config.toml
n_layer = 10
d_model = 448
n_head = 7
n_kv_head = 7
head_dim = 64
d_mlp = 1216
vocab_size = 2048
activation = "geglu"
norm = "layernorm"
norm_place = "pre"
norm_eps = 1e-06
positions = "learned"
qk_norm = false
attn_scale = 0.125
bias = "all"
tie_embeddings = true
parallel_block = false
extras = ["capped logits"]
init = "normal"
init_std_qkv = 0.017
init_std_o = 0.0038
init_std_up = 0.017
init_std_down = 0.0038
init_mimetic = 0.7
optimizer = "adamw"
lr = 0.00141
beta1 = 0.9
beta2 = 0.99
weight_decay = 0.16
lr_head = 0.00603
grad_clip = 2.0
warmup_steps = 204
schedule = "wsd"
decay_fraction = 0.81
decay_shape = "linear"
final_lr_fraction = 0.0
batch_tokens = 131072
seq_len = 2048
doc_mask = true
train_tokens = 520800000
steps = 3974
dataset = "wikipedia_en"
MLP neurons of a small language model. Each row is named by its layer, matrix (down: output weights) and neuron, and shows model dimensions 64-319. Each number is 128 + 24 x the weight over its row's rms, rounded and kept within 0 to 255. Numbers have three digits each. A neuron's up and down rows have the sign that makes its largest values positive.
After each neuron's rows, "fires before" lists the tokens most often just after its 100 highest values on Wikipedia text that the model never trained on. A number after a token or word is its count.

L6.down440:142122108093108132101145072123122108138123154127159124127154117092122106128153157159122151136138187117144101112142134090140150197146125142132131128178092118144144110102135129128164114110095109113118138116123128129150113128170155093161111109117121113104118132135175136152154178141114138139102144107119127185155111146126099142148116138112140150159133077148110143119147151143149123152093122127138123154123173162120092113117114092127123086151120124116130126158114135100136117105127128126081126145122065136173113140163092114096114128137093137113164129147109145124151152130148111105127119174147113104150113134105077153130159158121102114114117106169182136135090113162160145127091120083085137152169124091108120120117113118124165142108109128115127120106160114166105118150105099
fires before: "." 19, " of" 12, "," 12, " in" 8, "ful" 4

L7.down13:161099126164139134172110112117133081112106130107131111129129082158087157110141103137103090079109111160152124110120141132122109119123108115148083128138143141178080152105144088113144116117118058166146173106140101120133139122110143121119137150107159138116131131113109120123103126135101104118143117123087094134138123178145140144117139062126125121129167124136156144073115132118140138087146144137135160146133165172155121140123120141080104128176140116131135152153150150196114134142101100148101099175181131142128165157098108143115115099186185142112116103092122096137136123145099172144162112154117119107112103101159129123150141118149153111156097115152105126122129090100115164106171084114108112137126150177144136107156095133154104117188134076146141079102102093147105122157176146
fires before: ")" 15, " U" 11, "z" 11, "s" 8, "+" 7, "f" 7

L6.down95:136116133104126141153131101152117135143154142131123122164148116064133151128103171099099091115133093108129123201132093147156081133101111183129126151151120126144106130132114089126127127114153082133100154166108109127130138088099137121143146141145129107112118138124063178079135120107147127122088130105125150150134101135101090127129125143126136156108133138111136101128113128142150136124117117128156127121125137146118114139081158129121112113127107097125136144168156146087106096125116136157153120115137121124128139164149113162104122157092145135138141115145165177183117120175119152114144109104131144145156121162145164092139115124120059150187113144152117118125175112147111127129109123140158172112127124094138142159113189116120127122083123108119109121165101128102136130174160159
fires before: " by" 22, " to" 15, "." 9, " in" 7, " as" 6, "," 5

L6.down989:174153102147134144116136112171135101144083082119156112141128092144131163126134130167134091131164121132074093149117090131131127119129070146144138106120078164099142153147144110124121168134155142128126203128161141130168122132113138085129125117157122185132082136169150153137126152120126149123170156162099171152169120101129097086070073162127155112137124138108110128106124089116136133180134126146116092156122143107126118150102143157134135121143085101109096104142126115103121110126152139132101180103110145119106128101108157117137146112131093144085132097105083119144126113103146104107112121157145108125141141111097134167136147101106167132162133124121156094119095134150180124095112151116065136116112162150135134127134149110116138115087117154130127088181136132102135147091107132
fires before: ")" 26, "A" 10, ")," 9, ")." 4, "E" 4

L6.down1073:143125127154138166125131151136115138120108136127091098152087126122112121122166142109124179149117129113073156134135124136105144144129123128142102131210108147125114115109140148136105121129131145132092154081142112119096123124112118111166138143096132100110121145118106153119157106163125123146124156114110129159080143131151118110092154125092108138067149136126151126128117126147113139145151133123118153144156131089100147116127113118140134108102126126067089148107136130134121113063112128161133114169128095145114118102162201116156161090121128112136100148139117146126174110140161096121173093181132078136141083113175143099126122127102116129116114130142111169145133134161134119113119119147126130135106138155135169126087121128129111126120134129116171135134105137099172204145117155
fires before: " |" 23, "°" 20, " +" 7, ";" 7, "–" 5

L5.down249:138167125163123087121111076156140123127096157134116066112156115124118088147140138137075126161162114138151138153109155136164118122128132103139172127148149147130145149157094132154153137121082091173125117157128121119107179111132150104119128083127100119133121103111129108189125093157144163141138140147138174157157140141105109141099145106142133147125135116114113076172126165131117118124162081100145135122147141111132131123117144105158153085171126144112105174154128173136143108144137108126130144141144161138102119143144078126150126142094117114127131126141161106191113129124111123142101157119093120134109133133141140113139153101117119112128105117167105145135123101128088146136102136122133134128135154139110050141113159130095098120105130120134109128106140117100119141154111130
fires before: "," 16, " and" 13, "." 10, " is" 10, " in" 7, "\n" 6

L7.down277:158060135116108110115145143159141135112112155112104146096125091112133106084112131118120107099139077153154157144171107131107125106155136169121146135139129116172130178142102093153130130195123160105132141115130123129138157111198129094165168147112136126138154138136144167172143135127134142145161126129142112092092157137134127112132095151128109127188120127152146125123155138122115123153109110154150140150077134110118140093155148125112137112151150133142105145125149106128136164137147109117080137170140133151167166077115135104121138151102140147137099130137134128058107175121111079105146109094077111113107128120140142111130096167117107148076140116106156106122156123088126111105068131118097127165120131116120069110155128136146130121130090147147156111104114099164133141128124086
fires before: "==" 22, "\n" 21, "===" 11, "|" 8, "=" 5

L6.down107:166132130123119183128086116149138124115132136123100103101114147133135126167142133122108129138104127110114113130159087150143109156123100108143107188146126117137135125151108134118141138127155167128166173122152114137131133120193073116122099084114150153118150148149154164123141106133093134116145132152104131166098189150147085150122169126112138127126135112128121150156089163165130131093105091130101145122106179107093119110138129103107152103121136167121143122171139108124087089137151094112111123142112165132139131112147154126124106178121161125138121093080126158178103131103127112165112177127098110209124161151097176147140174116138142120162118129145149114120138144112157155141129141144166128142098150131120088145102116142115107112156133061109082119153132123097113114155152134
fires before: "," 36, "." 23, " in" 4

L5.down119:116145108110108171110103144101134133143129136112124132188100118140151095134117152138162104123144136129154159108168098131138141121130128128169113139145136104151099166115154128087102130153108102196099126141101102073092161144160124137134102111113131147138089129125110149134114105153099123113145134157150112110109103121146103122112120112153113159114118096104107135137110123141174116090159154100134141147138109109087116128103105131088094140139134111090096141132146142149106119095102167102160149109176154095129073167109136121132159144122137183136107163085147124096079084157101109162114124125183120114147116146157104143111128126135105125133112151132172100108149143129147134140093139137145137078101118126137148133131105106116159085141126189167145127095095113107095140098134121
fires before: "\n" 35, " |" 23, " " 10

L6.down240:106137144097123154106136120113140127115152121148141141168157134092104049144086162157143172093127164159104142122116129110142124141118098103133148090148145096113124126118120126096120084156154115126124104144105140134144184182129122123126140151149115104116102103148178137150086110129126105145153082158159126128155151133094136098121118099140122113139141123101122140112124124153115111130124132106172144130123054109122137106105138148172161160155143129106159105109107154118074117095103121141142182103119089138065110111091135105111131104162098109169061147122104136160129141121098144138116128144157129115158102130111107150151110112096084182107122133174150125160130135091146168134161134131166166114154142096134126121123137112135144121142095120131148114112137138137123133137115126
fires before: "-" 69, "\n" 23, " " 6

L5.down1126:104062127098115093162133155125125129127129120137117144133129126114105120124143117124103179141121110121135126150104104127154069125133161100141119157181155095141123125136128121160145145139126132132096110150115120136115141120159129184113166142113122119114109144130121100170101122134139089119142144142161114100118150086102159126114144111112145089130164132167158147134106124131102134099133127099087117116142139130096120111134138095090127145126128124159155120143115174143101161139079128113145123130130114146149128160149084122103102151124121115130088136132115134111082117137150116101115136098114109095146134114121139101144160120120129166167124110094145111142094116097120112173143125143176098125085126128144131099114101149110112119153130113137144141106111147157130160167120107
fires before: "," 42, "." 11, " and" 7, " to" 4

L5.down365:121136143123138126127122099128118138133072137153124126135076131117088108153124155145148155098173111127131151106103156145124114122130133122116149103107118129102099084089083136110180087136085140100138087161120099151114090114159125145109100104117140134143098148141142134102133119132169165114182138160155149117111130146102174112187149129148126111175154122116147125107109148115111147124107091123153143142135146203159148125090138134127120132076125116107129137103157099152140134141116161134107115102114150144106119104107135127176146142148128091073116161103107144138091142146137170137145172143169146093105152124082125120116140108140110192134133118102091096101158133179101110123156144139096120122137146110150097097135139104098096132141115096156140129129160145127105127103104153
fires before: "\n" 66, "1" 5

L6.down173:158117141165144151090129138126116141114138093169127132119104109141143107128139170084134138133187077089089139151121134160139153089123118139103109107127145123101112145147159099120138155122146154104097124152126132135135128185109145141171130156166104108102088166134097151156100138138129109131110105105144104150142101103112126122134095139147123135123135150149131159123164031134106160156143146066105123106121150166137124133109127155165149118143111143121137117110128127123113144091133160131121146131127120114137140138168079120147165115122107141114123160114110118132157145128119106118149099128156147164149092127111126171138129179190154139128106131088089126132141141080123135108122134146131091105103075087114140147106140169160108081123118124102101156127201149114143150158095117
fires before: "\n" 25, "==" 15, "s" 12, " ==" 6, "===" 5

L7.down1201:128126161098089135114120144162130172106141160096134177134120175120118089138136134175131168130127095096112132134156112120117128096140103097128134143165125160086116048114170108111113111165146145154104100161147115114184151140141096143156132164110141101154136096131126132131110162170098114161155141102172177123137138111142067133140132122114105128122118099190094134117124104102125126141184067084121097111098130106087148129129138125118128101135162128122087167164163116133141138163131141105109132152060165184128174136135161105105110137111215057155116130152143113141120120114132146141158130141133134113082130119122128141136103098104099167117104143103128131131149137150174120143101113112149113152108115176122142138154136124133141111140127116116125143084141118106131151163114093
fires before: "\n" 42, "|" 22, " " 7

L5.down309:171149162105123125144107144155138146117154124128080088093116143125152185129187139134151099166156109141118104101142115148094155171121113118125145139144137127117137161131156172126142110117147104129121133145166133151138099067105143121117116102131143125129135078119089163131125124114127061164144123125088147135119144132136102115158120064126148148141140147174120117137139151075120118175128139055168107120163153162132121156141144091089130105128101139118142144109119124145099139161156089188117122155155127138117150089132090120107129171109110107115139114137126129171121139140161130142118125153115126118158105131155169106107109128076140122145116095072138130128101112154191140133082121149106144137108114115100140125123144133099178097131140134103120124121127138123151146165164147
fires before: " |" 67, "Q" 5, "-" 4

L6.down825:119119180142143156165127131128151140143192125090149145147138125141149110094150142122146122135096098113147127103106112089125112189107108087142098108136121122121146134120148119142139085123106154137119150146126123142110109104090089147168125178069130141143129101124138172135139131111118121149163105148128141152104138162113166183100098128133123095118147121106139104105137127146120143122125136131130122153117159139133141182141139122127101128166129139092162098126079133121145078137130103144095126149137133149145104093122121137149154111074133154159138168138112143113104110099123123127140100128140088127106106098153214152106134088151131083118139094146135159143160149136101121133117142145111203144155081139135113104111169081106130133151141115140107138145143125163164118147132152
fires before: "ic" 13, "e" 12, "d" 10, "ed" 10, "s" 6, "ure" 5

L6.down820:126148162118135117165119082169146148155149177106127120092116153149099132138142140101124149104148109101108112089088120148117120144112115137124074127143130090147140168131102109142121127118074112132139138154168120146165144150096163131137090119126134120119121094138166155138125175105145100149080097129147141116147098150126137106132115127160136127173109169136152147106175128173110107125186103125153119120111119113173126072097155130118132055132128135093131126153128144097100118128131129150128107081137156130167148149113165149091172147078110129132120086135105105143122162115095136148112155100113150093179112107141173090123116114103107082108126126123108155106120127168174167110151135111080130096113141107136162140139120147134150119141147122179131086144116124113151113122141134
fires before: "duc" 15, "te" 10, "mo" 9, "to" 8, "b" 7, "fe" 6

L5.down875:160135121176156126094162139127117128116133149149136162132094176139160151186093084129121111144111128120120130154062128143139136114121107092130142118134128164128140156169136089140126102144091118115154102128130155144117121146130108121067158081149149153140132131184140171121128159129117149074123108143113123115118104138114134163156133118204140099091132152144161165162103106182141109149108152089114152116119130174164107127113130153124121140161059127115128149113113142136098168119115135089105182110119131145143167134133141135120179149091118092153131150152123127125099123125125120131119124101132123123111098093119164104126143126116139151082153105137104119137119153170159132161154141095162112122168141148132130134129101145122158135135143081127125124154086116116125125144133141
fires before: ";" 35, " (" 6, "S" 5, "F" 4

L5.down69:113125094146144149144155171148082121127097103139113156128110117104103117130103129089114157111127117105117163158142147130113091137121141131142124157137158084112125142126146133139150150160138110134095181125115095079156132142132107117181171106123076094109102134065158131113161104134121099142171124117123123116121126096099141125090124130105151148138118102133120158136126133078111153145153139097143135140134138171155127149179152131111124119140139132089100090157086134148160131103136095073115112169117141143170102159107129125140098118133115148141155148121138164146115134143179125153131110163108130174144129129091110104121132121095103115108116125119117117132152147130115102084094140126134174102087147119140149126153132073119110078087113133110148129145116150129097101158159125
fires before: "\n" 33, " " 28, " in" 5, " |" 4

L5.down1155:123104092098138135136104137097195112132122104121149136084127094141177140125098128146122157134100131127131121146127082129152113136128145146126122121142098120194113127105127109097120115098140124140127157120167138105105150116120106115130154111157106139126136130114139146103147155103159148126140118097105124120109141102164085125199149088121144122156153168100142128165091126155112094067106153141113109116095155119111127139075135101110133088117123108137058121142153128160114125090141107156155148125128169123093123102093125098141107167161130172142134130122105149101175137127092097137127134127106154106135077094111105157067117146133139140122143146140169133151134118128140069149137137136080103135090146156157165089129099133139114137115172157143152154164110151128105138166139098
fires before: "." 17, "," 11, "\n" 8, ":" 8, " and" 7, " (" 7

L5.down1018:144159116137122163076139135114151120113128112149110058111138087113081092093155065125136125168111155133115124171122092128155146172135094102122148101164090159107137168117161144100138107140140160156151106155110122163109115126125173160080125097123126125136122121151114118142120123146138123141140113130089119087134155102171095119099101102102091124152136127116130163132083118134097111116158140141134134129137114117108128133105123129145112122122121117111138156133140132128122148134118124098151123114100136119143171091155120140174100115123192092087140130097078144121144110125144135111102114088104081065133165172124136085115129105112121118143129063152109113136155134104157134148151128160145128134095112142127138111132136145164131123155153128142127126090167137153124124130105121
fires before: " |" 30, ";" 7, "A" 5, "L" 4, " P" 4

L6.down952:143165133084119116115108107157122132086127111106153168129121115143123098127125108168140149141098117105122160140128127051149149132119140131125099124153121134152122163131144140138116112148110157113136115158122147125082128132085128108139084160153107165127131177149122099119134118131125143134103120086113122114103140107097148054095118153108142147142127164178077145119122137095114137139140113150112132128134153114102153142118132139127135102177149112186148142130149135141154130134170124147091142112116149126155117121126186152174126110150130122127154097113148146159133111109113183157107139131134081132125136122195130111148155137122131141131121181139140149136150132100185136094096136139126123133110135120140113157141181106120137114074126107158143129123117137102122129115129108
fires before: "\n" 20, "==" 15, "," 13, " ==" 8, " and" 7, " |" 4

L5.down473:150146126129143158124157127116091117128107120133098153159102126101160181145148143110106089113144102141135131154156139098135108153120150154153156119140156122148134136124119140159133101120147117124114124150147132079159103172168115083131130124103127155119117138074120108133128167134136152160135104152102142131103133123111138135073158088102146140174121089129118106164118119088127149186182148120145105156130167150128138141151130137094153147175114140121100126125102148129157137109136149125141098106131154140143110159085134127182115140119128120116167134132125131197119119149170106128148122127115130134118128104142088142137125168083133109125108156097134119164133141104101102092074126147131166114071088136131136150124108134125126072125090136096111149180049134111113099089139161
fires before: "\n" 43, " " 18, " 0" 8, " P" 4

L6.down771:124153124140102099096118145117122124099131154100143163174147135139097108128102140156086112129118140119073139188145130178135131148107128149141094127147111169090110125114195108143100124173104136107147142167111162124160104117145156095138131155132146109158129163108123129097152103144104118144150163149137156110102158120114132127134151125080098115143126114125159110155120154180117174094131097088144122112114128135113158130085116091158157087119126142144092139077158131142148158089160104137103103154118067153085106107131102147148118127143076136129127138101116151133149162131135105192128160175134165117116121120120166150095112106171126138150128066141134134169128168131147125152135135126116118137102144103118132162104151146164097104120159119134149152146144113131130143128146090
fires before: "\n" 45, " to" 6, " is" 5, ":" 5, "," 4

L5.down944:141121131120125119118125132127049117108151148123121112166165144116102094079196103156100128152091102118111120149151104143108126181105167171149123117142159124150120153149078145074184137142135085159060094107136142094149112151118108114150163119111138105137115167127134102144134153099108148133118156135127156108120127105120126109125174075125122123122116104156120123126128144082125131126118155127147114125125168137124105140118131132114156103111144150131108113139177140165159057150095129120116108178151132127127159133148123111136176134123199097134194119123147145122163123139127112127135114094109117134118147107142096097123127136104114104145110145073138122097102164122103106136109113149141140103100111130155115165130108097161117114146130103079156142111100128107147157100132149
fires before: ")" 23, " |" 21, "\n" 7, " (" 7, "." 5, "°" 5

L6.down176:136126156140117102124117104102081172113117148128146123122139119090158066132140166114122152138112112145094125189116101159166165144127155116156109155104158150095100121148138122148141146122093141132114118169140100117152098113099150126141126122136115144096102111092118125127124132125124121138134154143134138154129136159141117122106126123181129128127092148092135121123131121099117127155076114124136115102108171126177155165131168160141109136146119128115123111118135112102147190117095145164122121102106122137129115182126112125152126044116120142166120139147135120131137129162130187123127158155113112132127115167132131142149102131113116135155123138112118127156129142149137123196104133088137094113126114117115093075114163111082123161132146089116103139113124138092147123184099146
fires before: " in" 18, " to" 13, " by" 11, " as" 7, "ed" 7, " for" 5

L5.down927:081150120144134129133128070166153144128157133121126125185102171136149146144100097131122128110156154106126128133144124136083153138144111150126167110070146126094096123112113115119105107156145110090175119105149123119099116160190096170159125105138124101113099108124152140078130163147117089082169122139138112142129137131104124145137204119154090120095090146123143131123106112209134143119088128099109157103120132144143112129117119141148110120102115174090153152143137124148134117113097116129098112113097135112103121171150142121121138105128126139151123119104124131120100134092125163130124133142156085120095136104107106123153133125146152111100137116119147135163175145180125181146168119112145186107103143110127126186121123128164082117155139126113106155139080161095091147139134150
fires before: "″" 14, "." 14, "′" 13, "°" 11

L6.down195:115131124162131146167128152153145133131131110131136149172151113127099122098102177144161129112126121140133123078155127162156082125121146100124126113151166121139125132123109134126126045136181122136109106105109113120152165120110126111159120126138107116129102088124142103159110160110138128170133139146101099103122104128114127152103106094070143128145141157067129099125127141125126168111169109142181084089171111135120146144064157140168128072157128101161144148107113147157161104113115129089138108156147091131124134173144128121119089099131144106109104125117096152098164118144091139158117097120136084107147080104103128149152117159119133121153110142161126094152135110115079161119169114075141165112117093101085142164131090151089156123147154126088121100140159119144121127135128160
fires before: " |" 28, " (" 21, "." 12, "," 7, ";" 6

L5.down127:123163118133125094163106117137125130114146136119088117108148103144130139128113181157100100130141104142147099157164114165153125138137167139104152096101175120145114096143114118151111128163145113141109102104090130104078180140092157080174115116139107100116128125108144121137128122125132106161140166156134141163123149142107109128121127127122146140170136133159095097112100145053116102165119105134112111129129143040151121137155121128105127125171127104116180137139099139116164161116119093132141134162147151120139126117124105137083145124122080144148107088147140126163114139097119124123121087128120111157121117103147136140114133112159117130146082140127181120133114134107170171130096129126140140138168135119138140149107164122131147126113121132133144098149145115118135147104127096
fires before: "\n" 15, "." 14, "," 11, " and" 6, " (" 5

L7.down759:143125074107125135127106157159132156116120168082169093106119142117143138127156098117168112143110143140117132125125146115135105143149062179108136114139164075136118111109123126113120127116158105149161140089134110141103095080122135145100122149069138140086100136082115156104146149139165156153108083105116160103126093164095119142143110135125098078177094121166129096183137093129143146177136069133136136139138132165112099122121136142099115169122134125131159121132102113121144112138146116145138092154163115128090125136143106142174142167135113128130160144172138149143157172111147115093091100108172135123100119098093148156099157136100150130105107116122094183126132117082090143178114152089121085147118162153133114155131113112120134148093092116129114136082126134124118142110160146
fires before: "ment" 15, "tion" 14, "ic" 7, "ed" 7, "ted" 6, "im" 5

L6.down553:108114161080122158172149141149146113120104141143107153133125111095140099166135118127136176122164105140123120112049086151132113169125121127135115106119132109098105146175120122143106140133101118117094114094111146132126154139143121138140132095133097153123138105137154146099126104155128115118154159146131097166135097133090133084128151129148153124135123132111152155134142111163151091161084085085128125140125122117141142155131123166133140155100145099098133109118122167091089126102079132137123144116084142128081134126048153161109077097099132154126143129097133116148126132174115181155141101125126086112155148119170139118123118146139117179136141148142119106145171104174147153147172119142155133114163127160105133132140140086118178119128090125143101125135139128166143118146118096
fires before: "\n" 77, "." 8, "-" 5

L6.down353:137095115139167103100162144104195127139125119122131095107130125111141171132166072109103083130118127097094102133129161146106136143148113145141100141158122089152137098140114157121099161120082125099089140148120137109109177109151084119157151126148133134120139157141149163075107103099137112102121097176121128116146146132124109139106095132148141082124102130119105163143141133080124119143199145141107140130099087133079112152198143146153141096154139088134134077117122126187175128149117147074099121136136148140101148135176130111171091170100159139128127153124133120161128127121085104164133116130115135128106171099098110114117131159116137076099136056097108143146087155149144062098131147133117095139167151130159181122133110134148155104137153121135155091149170136107130106116114086
fires before: " the" 27, " a" 14, " " 7, " no" 5, "out" 5

L6.down1184:128131109138108160180143093103187113153084103136082166123127136160127112127157130142135119116110108111118116143122111165131160132135102115119094127148159084132124162153119148148148155157089104140137147128106142124143125092150114116155103111141136124155160119140163111118146147136137178084142128133137079127131137150110143151157118161144125173140134099116102130150130123095107117137161161147136110152161086145165129148120116122108139139111158118128106142141166138182127092131168100138096180100141092135182105087069132045130126112101181131114089133141114142114124115136143111142115095100100163099143155108156121117130153132107093141086134138161084137128096070128171177151139153149095144144137133096115147174122145115120087098130148103154155131101110128106144121165099111
fires before: " |" 26, "N" 13, "%" 6, "°" 5, ":" 4

L5.down841:122144080139140130103137134106105154135159113103130111115156121123080122136141137127086140091094107136134108128137148100137111118124141133142141129125095129137119182101135176152076160130112142145125156136121164085165151117124169162116147111121140195142132110110122170097130155141127094107153084130143142100127152168136118133102138072120121147120167079092107140147146102110152122140090086155116146130108098110089129090096134128157119070136098129097124157133156157096140116107161141162145132112115170135144124153186155145122164189180114181107149128114151138111136107150129107093130145142118155116126144123087125101147142105172141112095126141128140141125105104107159100124116106132131138127105090126136170127128125133135113077097131141115132148024075127101142084149138118
fires before: ":" 20, " " 20, "b" 7, " 1" 6, "S" 5, "de" 5

L5.down189:112103133176139184139160114114075131104138130145108144163116183102161092148165139152107137164116106125141099117113146141125105067133146097128132116117138108084115113137179147112140129146134113143146083120077127123098112118135108117142176128087169139136134115123123137103096153158110134174095149167134127128101132112064111085118171141148138157120127123141146108111106120114165092121133165118130132121122179165135136162108114144120156121155126100120090123127179117140127110128147121109125100129117074132135156155060117109121120165112150107133169144106105135087122145146124119120143149145104135126151120125083098138067120143122110169111090109137111127125121116156163141119135142120134123110153122133132121126144162153131136127140095136100149117133116084084124200119135175
fires before: " |" 35, "\n" 16, " " 12, "." 5

L5.down536:123135115100111107137166141198103140148108145130153099106078117149120168084118135077097107107133120108138115130138136106142106158116170139115125150110139147145156178170161124133125153131156129119106128130135104148117131088139098122163156123121140140103147109109134102159119125152115126146119137107099151147139113099135135121091195098112149135163111095141085151132160144161118099108145166134147111120170143126158128118173139083083108128134104110116111137116109124127150119096147096112133094148125127120159074114102153122123130134083104178172194155158158100121078130143116144108104128114132151162148131114159076108136107151107123084108120155098130150100129121170125139096097138129093133142185144177110136173123098177111147124080093125118122106131073132132102123127138146
fires before: "==" 22, "In" 9, "The" 8, "===" 7, "|" 6

L6.down1097:129132173087119138122104105125131126064152114111139125125145110151134085140144103164137134120110097142110128112113116124142132195108132136111167160108178102089121117153156151057141125133130130157129107159119116145104108124146143147138123132100145161132119134165098171117175134171101149124157125134138102151109120126148143085128185133128119129097133123189128107101150122106151074095043075123122108110127141127152129169120100125104111120132136155127129154100154141137127121125125111102150109128131148139154143124111148125165099141092128127124147107128176104141078098148140121155138116123086113129082148108150112137146134115088108171138128145089102140088134121136129166178151105126131111131161122113116100098128175092137111081163064130120157092104148104128141143128138127
fires before: " |" 33, "\n" 22, ")" 7, " " 4

L5.down1165:143088097136126197078170141143098129141143178132148082079132167163112131107121158176079134112119144089119120115117134115160148123120154125143148119125128119166143123116169158158135104133129138163135122129113128100143153114125123178104104121110113164133129107110122165137145125101102072153115116113100171127141098124153099127138127138106142159121158097132114141179107120124101093114114110104134127164106134122195081153115165144115102123118106121105136127141141139100129130181145096106119141146132145124131136122143115148131133162138104128119175134082132127119173149101118135119109127151125191178063174074089119124117143145138116099107135101091131155166160132158121109110145143112146091151145118117108170105144104156124174125101112154109118158134127115101090071126149131
fires before: "," 46, "." 13, " |" 6, "\n" 5

L5.down549:111134116125148129157092148156158152162124118121140152141112074125154138170076096149126135135147178119160142116139125169129166104138111120133170162176098156124135155132112162134097142122112112109107149141108137144134156163106133104130107112121173153129136135109116156161098118114126088088146101175116175088149125167076131137104140144171138134116195115067148132127142128212141130149103076142092151125132099127137114120144163157073086080120080137109080099094126202087092106106116105165135127089146146133119149124124120149132129153125092129141136116104125150071102100134154148121128152159159147153105123080148154122154115149142151142134104140172090127138144125126122126142145086118139139125065120134159114106142085124126150083125179123097138148123081105090126124115111152
fires before: ":" 40, "b" 6, "s" 6, "duc" 5, "ct" 4, "\n" 4

L6.down688:115079140144119146085148132141086134133148156119074129102147150132092091128165110112104074124118105135117140101108134112160168179129116128103133080144128122099144143172175101093116134151118147111160129126122116133138114151089107184150123143136128132135115128140127125141113123154133105114108158090120160101133088115148132132130112106122177106171148162113152168152100114119137155127110134143101154132102159116158106147130122128171123096067157148123090109080127165133127127130129115115104125140114138141096158129146128127129089152109100134114100122104109119142103132123145128124117116100121120123136118124146128131116111096178113138131127081098081103146182138182185167161138135128119121131148127108096123174132136151106118128126155142123161143153083120076150144182132126
fires before: " " 61, "\n" 8, " V" 4

L6.down74:118139120093104110112095140109121170155183139139163104134106151117121124134149154071107113087106165118089120156109127105129132111144162130123111135079140143125112084093123145147104100137170185122166127118105120155159087118117162098150152069173131084117103131146129128165128128148125122077153170180103135123147139141166134125141144143156131149154125151095119125119092122139156159153138132165105149099118126143108162121118153076160124098150176108118081142078074106142130133178084133098115109145126119119117110135148131127129114132156152116112170110134111136162116140129146151113132148115129151073126121106119101132131146125147169167146138154092141115139113107131168131121131095155142109158123160102110081127127122130121122098060150130126071162156117105095106140115105155
fires before: "\n" 43, " the" 12, " " 6

L6.down597:125133108153124151183144108121131104136125119129067138155144117156137108150101112136085060128127106115116094081117119139188132098125133127156151140102175131162130072147107112160124092134152092127145139107122147166118105115093142124133121157088148173111113164105120098140143131136134110146116111072119118138113153146108113133148148135157126150100157120118129098118137148135120142077114131151126167127129134130166077097151123150100134091108156160107107127150173136114134101155140132106103098148129146132114093153127144164161124129129167174136136135153122141090134110123097112150101144111084203136136096105113161143130119173139149086123120102131090101178145086183107116129103143164080148121141115121130132121104092136114114141128126154125126134098129118138143111128121079
fires before: "″" 23, " " 20, "′" 11, ")" 9, " (" 7, " /" 7

L6.down4:107129126169143112098116122091102114127158152154137125161124136139163153181130163098134138118143116120126139130153137115122152135154154116137136150164072139121129094129124133133094145164160146103166083134113115141130146111093095126131086159188123109129126114156156104128122148128140152149125087150107116124168158153140130106109087107124140125125133110107142153107100120092133099133130145132066167076150073130101130129128076129119128132141145142123165111089112107160128111128112118102143144127121129128155105110156125103117145107184126089161088154136143117134104127145086164115136134143113108135159110120115140093141128105145173118052108107179135132124116141130150127106106145126116119135141173135151102109127161096128113132174156110087093165095148132116088143136156136
fires before: "\n" 27, " The" 11, " He" 7, " In" 7

L6.down43:133160163119112132160123062138164113146132119161077101109148084143151112096137129103164136123157108123125103179112123145181132100106128136098151066141118134113119130136119127113126123136135121130122119166111142162163117080096141146101114132096123126109134133118122116110109142114132111144157146146137107129112108126066151157144141159119094146140173099097138169131104102155117132108115103083151134150103097108099128125139088154158149174114095110116146111181117149163146108093139143096115085090110148068105142098116161116116177124111106172124105146156123144076121107132114118098102093104121075172109105103089147158102111131110108103141108134122126120159127165151114145102172114146147181114147156115122137154167132137122083091155107160134182130106130138125165123147130130
fires before: "s" 55, "t" 8, "A" 6

L7.down997:129129114109125150127096101078100087174090113143099116133101073111123134100154117115110105100120123151108157127148163130135133155131111124135132136157099129142132092137138135125135099111098112130167108110134146092137096108124141107144083153115108152140142147084127102110123140127116158192100138125120141160107131145163130175104101113113152088114128150129127125142096119121144121124145128159170125151112119121169124164130114144151148108110171122170150142117093190121143083154137135137119153125130104148165118127096152141122142106168128111155120136102135139145127125108103091145137064129130130101098117146148114147156131103134157139141037116130164116106116104140158132107190109130152141116140139107184194117110139147117119101131120138150133124097102113155194116151135123
fires before: " |" 46, "," 7, "–" 6

L6.down245:125110125144112170098135143161120114132127154146151147139120108148141132125132145123110135129136091129131177146150101118108131116129126135154146089157135144116119181127144079135133137145116155135099088132118113133078139125096114126150138147121162116146138176056141139130178124119150140153148153097168131134141118142165115140085102095164188109136123146124147157117123116103169128108187096119145121138138091149129136106124121127082185095166133114115101107114128098149130145149158129103137127157124059143139102125068146109177101156144133110108093134119082134128154126132172143122150108150151110130126096129121095116130114158117123120094078124114088156133132146122127106125140142134130157122120121120126101106125157152065109166116132131073144148156121114087140116157135112
fires before: "\n" 21, " |" 15, ";" 12, " " 9, " 0" 5, " —" 5

L7.down224:135140121078128129074117130093146124145153122136112111117141087118121159139132097108129145128142169147132109128120158110120110149124118127144145135126145152136110166116109163116198158096116138158117094108110150121147112119128117178093118120135109150153119122174154119133095124127120122142138131175161131103130083080167122120148129099136127117157141100106089117125138078164129090102115102114116132147140126135138104189119099121135134141049138142103107099135087142130153119134137115163160146176131095098140100154124110140109113108123165132155172077124153100134120129150105116167120118106177150089103105133149091143100119118127094133098140119131145121112144143143123155131132139133115123135118123095134112165146140092157119131163150119097121087116142128121122130105122114
fires before: " |" 20, "," 17, ":" 10, " to" 5